python train.py --vocab_size=50257 --init_std_up=0.0204 --beta1=0.95 --warmup_steps=0 --max_seq_len=512 --doc_mask=true --max_steps=4607
MLP neurons of a small language model. Each row is named by its layer, matrix (down: output weights) and neuron, and shows model dimensions 128-223. Each number is 500 + 25 x the weight over its row's rms, rounded and kept within 0 to 999. Numbers have three digits each.
After each neuron's rows, "raises" lists the tokens whose logits its output raises most directly, leaving later layers aside.

L6.down932:468522480490526510500494475507534469488507529466503497492515545524518547516482513461517496472515544453532548481488467519479515503541454502543478448515505512470505475520431509479492556501518527489465481432496492482492512528492516519519462521487515474511498477431529459537472482515484520519
raises: "to ", "To ", "to", "toward ", "into "

L6.down85:471475467505502473463497522492520526454465542508510504490513501512478502467514459495497509504484518542468547508508475496516457514516509526498484572471511498493499497500550535479518466498470468491500502490506506514480502498555470488534482554489482519477519507464482498515498515485495475456
raises: ": ", ".: ", "date", "978", ":"

L6.down1889:520487492499478575536503474498478513527513448511480482487523512523476519527521468480486505471511532518491514472507500486465458485484498510472492503471519512506489498530484505484534497543510517506488493513496513503514493513487467471505533505489421504475477544478516530509512517531474480527
raises: "serve ", "receive ", "meet ", "attend ", "develop "

L6.down183:507531516468516508533470531543482484499532509482499508503495469514478477467484504482504516537495502490484476491535488507531458489546463512513527501496471509516486510518474470517467460481504497504517488468493505458529517518496475516449503481508525493517485498476466553470497542448498520491
raises: "one ", "head ", "a ", "that", "that "

L6.down216:469496541485500514465508488515457534503493535522477520441464527527515531513515449450508507476485507496518470524500515506512493481506514541479486524494516480520550537489511467513510512504494490519474449534535449523503486500498505508510497515491487497491510475470527456496469468487495458487
raises: "that ", "that", "Administration", "rating ", "Outstanding "

L6.down1883:509512482487489495513514465506484474499490504479516533494524506478480477520516492488517494484480523531503483513490502522495461483486512517519525519508496514465538491480483547505501464529508493512501488498507481575514505545498491507498501496521513466518509512446486476520511485481525542474
raises: "much ", "long ", "soon ", "present", "well "

L6.down463:531515456525498487490481501504492509477501515513519538499485485506513498473431479513508531486488552534521530491489489507481495486455493478494446490485469501537510458521537516489509488467462515517474515506468512486471535503489491532501501559498511514499518509464474492536522496513476476513
raises: "introduced ", "removed ", "built ", "constructed ", "ordered "

L6.down1549:483544468528473502500503471514496528512529554488512473460513522465498531487458510489473489527486497542489543471529482501514482461518483476477513517488508502493500461559488449483476497510511484490504518477502487564485498527477495521485443501546533470480484465522485480526512474484549520538
raises: "200", "201", "202", "199", "additional "

L6.down576:485525476522522500532496519469486502469506532460503524543512467503500515488507499482509476512528510507512486514497492510462543504523450488505514519505496430492479530534523494489496543507501470520477524450501522474466486483490521491506542490518498494453511566482516479490493531516494502498
raises: "and ", "or ", "& ", "And ", "and"

L6.down2114:524516504506513533530453510553533497530495508453502481492492484517505528519490534513493552493517491482471507493492489522455472507481523530479484481458489496537502440481517473557526525526433482530495538505564454522467523482516521509486512527499455486479489471475483452521527542500494503509
raises: "back", "out", "out ", "off", "away "

L6.down2041:505511486468511476503534492527514496483487514507588502485477522506500522504482488491523507505487521562494541481494510462552485512511501537456456487532546469511474523498488528515471466499486498506503494506496484520519495492486510473500466508513498470495562526487566479466502515474502457495
raises: "joined ", "enlisted ", "moved ", "signed ", "decided "

L6.down2968:487510463457470487493514477530514469520486529518550504442477503483518485500509454490536482511491473540522525505505538486491506507482524490481496494519489468496494540531486491503497486491526497546483551475509461514474488492511523480482494555534504508467502510460494492458541483492518450506
raises: ": ", "that", "that ", ".: ", "needed "

L6.down1588:477490523496487458501498497448451506501487517498547534475501527514479541467505471506501465455462494547513496469518489474515516507518502506500502500498492480519509535528517517492525491512462493506463514458455496496536533502521511511492520478523530501540478476501491485480496485479510522508
raises: ". ", ".", "decided ", "\". ", ".) "

L6.down97:452506519468472523469531526529501462507473503513453510549482505503508487517486492465501488459532491481526527514496497485469487462498430515505484475520492494495472484485485501517461531510524543487510493488496452452467522511505487475515470516475541536534493478431529509496503485511445493496
raises: "to ", "To ", "released", "back ", "friends"

L6.down2048:503426490525497490500481511488498476529512488494526536480511525474501535564511525477476495499521475510519498502541466484513501529491491555485498514503493467512508477476523479495452527472484504505457504497504495497477558523484525497467513505491517455462534490481453483507601582474496492503
raises: "and ", "& ", "other ", "etc", "are "

L6.down175:429522475474512460475482516479481521496489511475522515499489499524482487512440490510484484515471521481526471482515473497487515520514473511544526519517467498501533528471477461507535535515504516498505491484505502510496470492514470504481462483489487511479525462498482500537512531489511514508
raises: "which ", "whom ", "addition ", "respect ", "whose "

L6.down2984:558495509473427478533546448438457489552492486500512490498490502497532487507507522509487507502505492504490478515478509519527511499523521478464457520473500532464499512501439467532483491523488483513471520500475515519500525499491517494449487481480513500499461491492508506467480524500521496488
raises: "IV", "V ", "IV ", "III", "VI"

L6.down2882:497492484536491525453490574477492462489492518475497474520492496502498493498492482543505523540520467502561484454484521537470488441471494466502433520493481512462561494455516499505514498501512472481463532483452433516512569538501497456514525500469471516510517469503492526480504529526476493501
raises: "==", ",", "== ", "“", "."

L6.down925:507491525457486499472492532499489457535493448493492549528483500468473489528485485564484480540457522482485489526518439526483523497476513490522475523469485535511455491497520486509492498518470462504561497512439487520527535458514500519497506534548526495504527484520511486509477465502536500512
raises: "May ", "June ", "April ", "February ", "November"

L6.down1990:497522545497503498512521475546505461488528464526502473517499477521482540482514493473485512490482526486522466512531506467475530459517422476483502534512477488504507475516479495508502490514484491500498520535498489496443516467502473517512535487480488513495521545512519476506498501488503472459
raises: "and ", "& ", "hands ", "advantage ", "und "

L6.down2917:493507530505518464500530519486478458536517489524481503541475511535526493452463515518458484524482486482511502493506499515499477516473500488521494532541520518483496446553474547476481538520526476542516501531533518500468461506482529440492505491527503510495512502490479563535515528490491482512
raises: "race", "driven ", "finish ", "line", "works "

L6.down1645:496534510501480516539479485447487476521463497490492529486479491516487445534467501505456522500523506466512504533488485515444487534479516497481469497528513510552467493485503510510533470509519511479499514560546478500557489534532535492519473459521476503498489492504462503500484507464520516514
raises: "variety ", "given ", "into ", "spoken ", "covers "

L6.down361:518489509506525544476495502469506462483526498463483460500480460537525491468540488507520547483479504475506503498553491508496489532531493483504490516516483465478541486503497537498497477453493522490530504496471475464487495474490473538490505482498527482515469460449485510489515509534494468490
raises: "for ", "why ", "to ", "For ", "fu"

L6.down703:525500471497500466488528525481543512479517479483544451493487517510502480445493475498465486516503468473481518552510496481476518459473492486498522491493503443521530507496499477503477521513494449517477524476504521470482499488468486534480500510484522473467536504475545481457418483508553518490
raises: "und ", "& ", "and ", "and", "et "

L6.down2277:450479504520487538543508509493508515473562508479533499487477499492506493501494479532549506488481488514480494471513482462495487492470499537461497499493492492515500538487516516499528497513532515498504494527490500472504552523484481457514474517492462503515476507472508506509485519566514440522
raises: "seek ", "deal ", "meet ", "attend ", "find "

L6.down1339:508499519471475580510480445499519513529515504480487493489508530530485510511506480471475506508487541492480509485501500477459498493492454511509514502437522502480520516511516493478524524537460533497509480507529519515496498496481452511479535492486415538490492542505490512529500501545496467481
raises: "meet ", "enter ", "seek ", "replace ", "receive "

L6.down146:470505458489465500517513511506495517493539538531511520478461488521465499502513506507475489484506464550526475502470461462493546486471503461476488485481510485528497466482501550479488437554501541517459463539475514478539539514486496509497528486510466504478459503512490481508429508487494506484
raises: "also ", "born ", "known ", "better ", "professionally "

L6.down1124:479480524489480514488493508540518524505490484497531445518493494503500500535502499474508508466489523507503492514508483475478438509480491440492495524491465504501524530468532525484517498513482492466495509496495496540523516529512506498469486492553493493472519545503434483494507533482454503515
raises: "of ", "of", "Of ", "advantage ", "gift "

L6.down1742:516486507487469495478472467492539532497497506480510455542548504538485512496479452519489498532540490492508519504585487498499531496499477504486511506550484456492478467468481489526505542498520474489509469508484455529467519491473503499516509494552510457551508460468477490509481508512494534501
raises: "130", "120", "110", "123", "115"

L6.down2942:504484530483503501497541488482500502456530497504541491488509500463494473528486530444514483522507475438534533488505517472457534473542499520500543498536504539448514480513507507537499478509555456474462512507475463485526522507496479573497514459501497509479500498543488482495531594529514539505
raises: "and ", "etc", "and", "except ", "And "

L6.down1840:495505527492500497500540513474501511501467524504514518453468469500476482475541473507530497507450525495517460493543476542484525465506479522504498487490540498445521484500526502524485492490515508502476531487543525542509511461533516487497514490502487539503497501476493446514489551511495487493
raises: "June ", "July ", "September ", "August ", "April "

L6.down2842:504489456501518507478487474538513509546532493454515499480486557518485559476468513528497533490487513480477505549474466500548517584468522535488492497521469500485508515532475535493527477452514503518511472503477489498487516480494481536523482549501480531479477487515467475481485498474497508493
raises: "for ", "For ", "Library ", "League ", "name"

L6.down746:508512489473507483499494519474478508458495509524466488532501545498494504503505494479492511514502469452449535510495503499527481505531579490529507526491507520468476512510493460496516511458488448460436472536507451527481530515509502533484501483524493497491481494469504507460495489505484516520
raises: "that ", "to ", "that", "whether ", "how "

L6.down2183:509505471491476507517491487503510496471489511498538511511496510501499532448491563437485530535510456505472456489479481485483506460511531519479486492494453492526523482490505502460494471553488489475504530459508489481476509528511480504518521494464483518458475545530477464511503515488528468506
raises: "into ", "over ", "toward ", "down ", "stage"

L6.down187:452553492493545487529505501521515526457525510488518516500506478529524542557526500508506485538482507508490499503457534473493487468533473509472511545545491537494507466514496489485510525505490505520494487455555479470510523489473483540486492500506494487519497500522505499482509513514490482503
raises: "and ", ", ", "And ", "then ", "ands "

L6.down1120:488482492498548476525496530472515465498522519509489527474494511485511544572529465511515483535522474501467486438532510501502489471532505504487493495483554492457481491487522498470470527474474492482516509506495488511505525509514450562529485498495478498511520525490478546470440469455535479447
raises: "being ", "reaching ", "becoming ", "coming ", "times "

L6.down1419:498514430491530497500450537501527475529516518503533493534482506535512493492519513465502528492495490501521506475543524451501490475476527495474482544513493517492535497472494509506493484487508517483467485486496466487532528482506518507480523474494454494483498520462510526499484484495451515500
raises: "of ", "for ", "by ", "on ", "Of "

L6.down157:506499452532522487539568497516505513501481523527448514489492506486476516482517521495474485482466474519506501529510509521478503435531506526502514509511520503483474459533493501465501446511480531494519452536498490554484545501524529517487489492484469521502495479504502514502506505531481551511
raises: "195", "197", "194", "196", "189"

L6.down949:499506504518511456511516496503492525490532519515487443476493517465503514472461464486493486521492529495475504497517522529473517474508484549471461513519494479527492464492472458477459467496513523583483451514507498487524513509501504524487479475533503527465494562505469479489488490544539480476
raises: ", ", "201", "199", "202", "198"

L6.down2105:498522500481488527450467505505489496496491464506498474482497524484515517462541486517529490486524498476504475487511493516484483516490505539516544465506509485501499502530525445497537500477542480495470514525480512482510536513501473514491510477465462499514513507504522509511464502471476507479
raises: "ally", "south", "ly", "al", "wards"

L6.down2555:468511521491501505524503503482449497495539487500510481483504507541472505526492491511536515516500501477496493496506486486521498492469519564473470497535469506490504476475541522514506510492528548474525541499520465528516500500503472521486507480502564517505556496533493485500482541496514479529
raises: "which ", "use ", "use", "whom ", "employed "

L6.down2145:507526492511517539511508502493512499540497500517512518517476534513503534490501510494535496503490510505466462497520487502453521537430525517564484533520492503531486455528511481521499492488490476547473494497520510555504531473509486511534493472485494468476497513510502486513539474525496474468
raises: "201", "200", "202", "199", "198"

L6.down2829:525535524523496469511496489494500523481506447520505534529484524472475512522531503511451517513514496495563484469561512536545485513505557494520484491476533480492516467522493480504477495522479475501515519504504512501489536484499517490506480471572474496498506513461472459483445499458508490506
raises: "May ", "June ", "April ", "September ", "October "

L6.down2232:473478490471492434492512499516511468460486515549475480490522485557542531481486468487507471498485497525522465517509511485500483478509498519525494464539503489529517547485506526505509460504522473501502488460478440516536478536520503517507537533499475549512516522492489473487474497512493501478
raises: ". ", ".) ", ".\" ", ".): ", ".; "

L6.down486:479487492524479483480491512483465472517465535522472539506475534513507453480487519523456553477517508496469489502474527509523522510472483497510486504490476484516507465515460503454475513493500556511519506497496502523467511494484465543518514465535494483526483527487489480514489497497492486518
raises: "make ", "made ", "makes ", "left ", "leaving "

L6.down529:512441512479498531504545498481493516515512500468549527520481523529458481524560479475524521518480519475530492529503497517488525519480477498496531515458499518511494499475447449524516464543530462524462566468504502460458518532478522446491487497478525517513553468456500509551541515498510569475
raises: "and ", "& ", "et ", "And ", "M"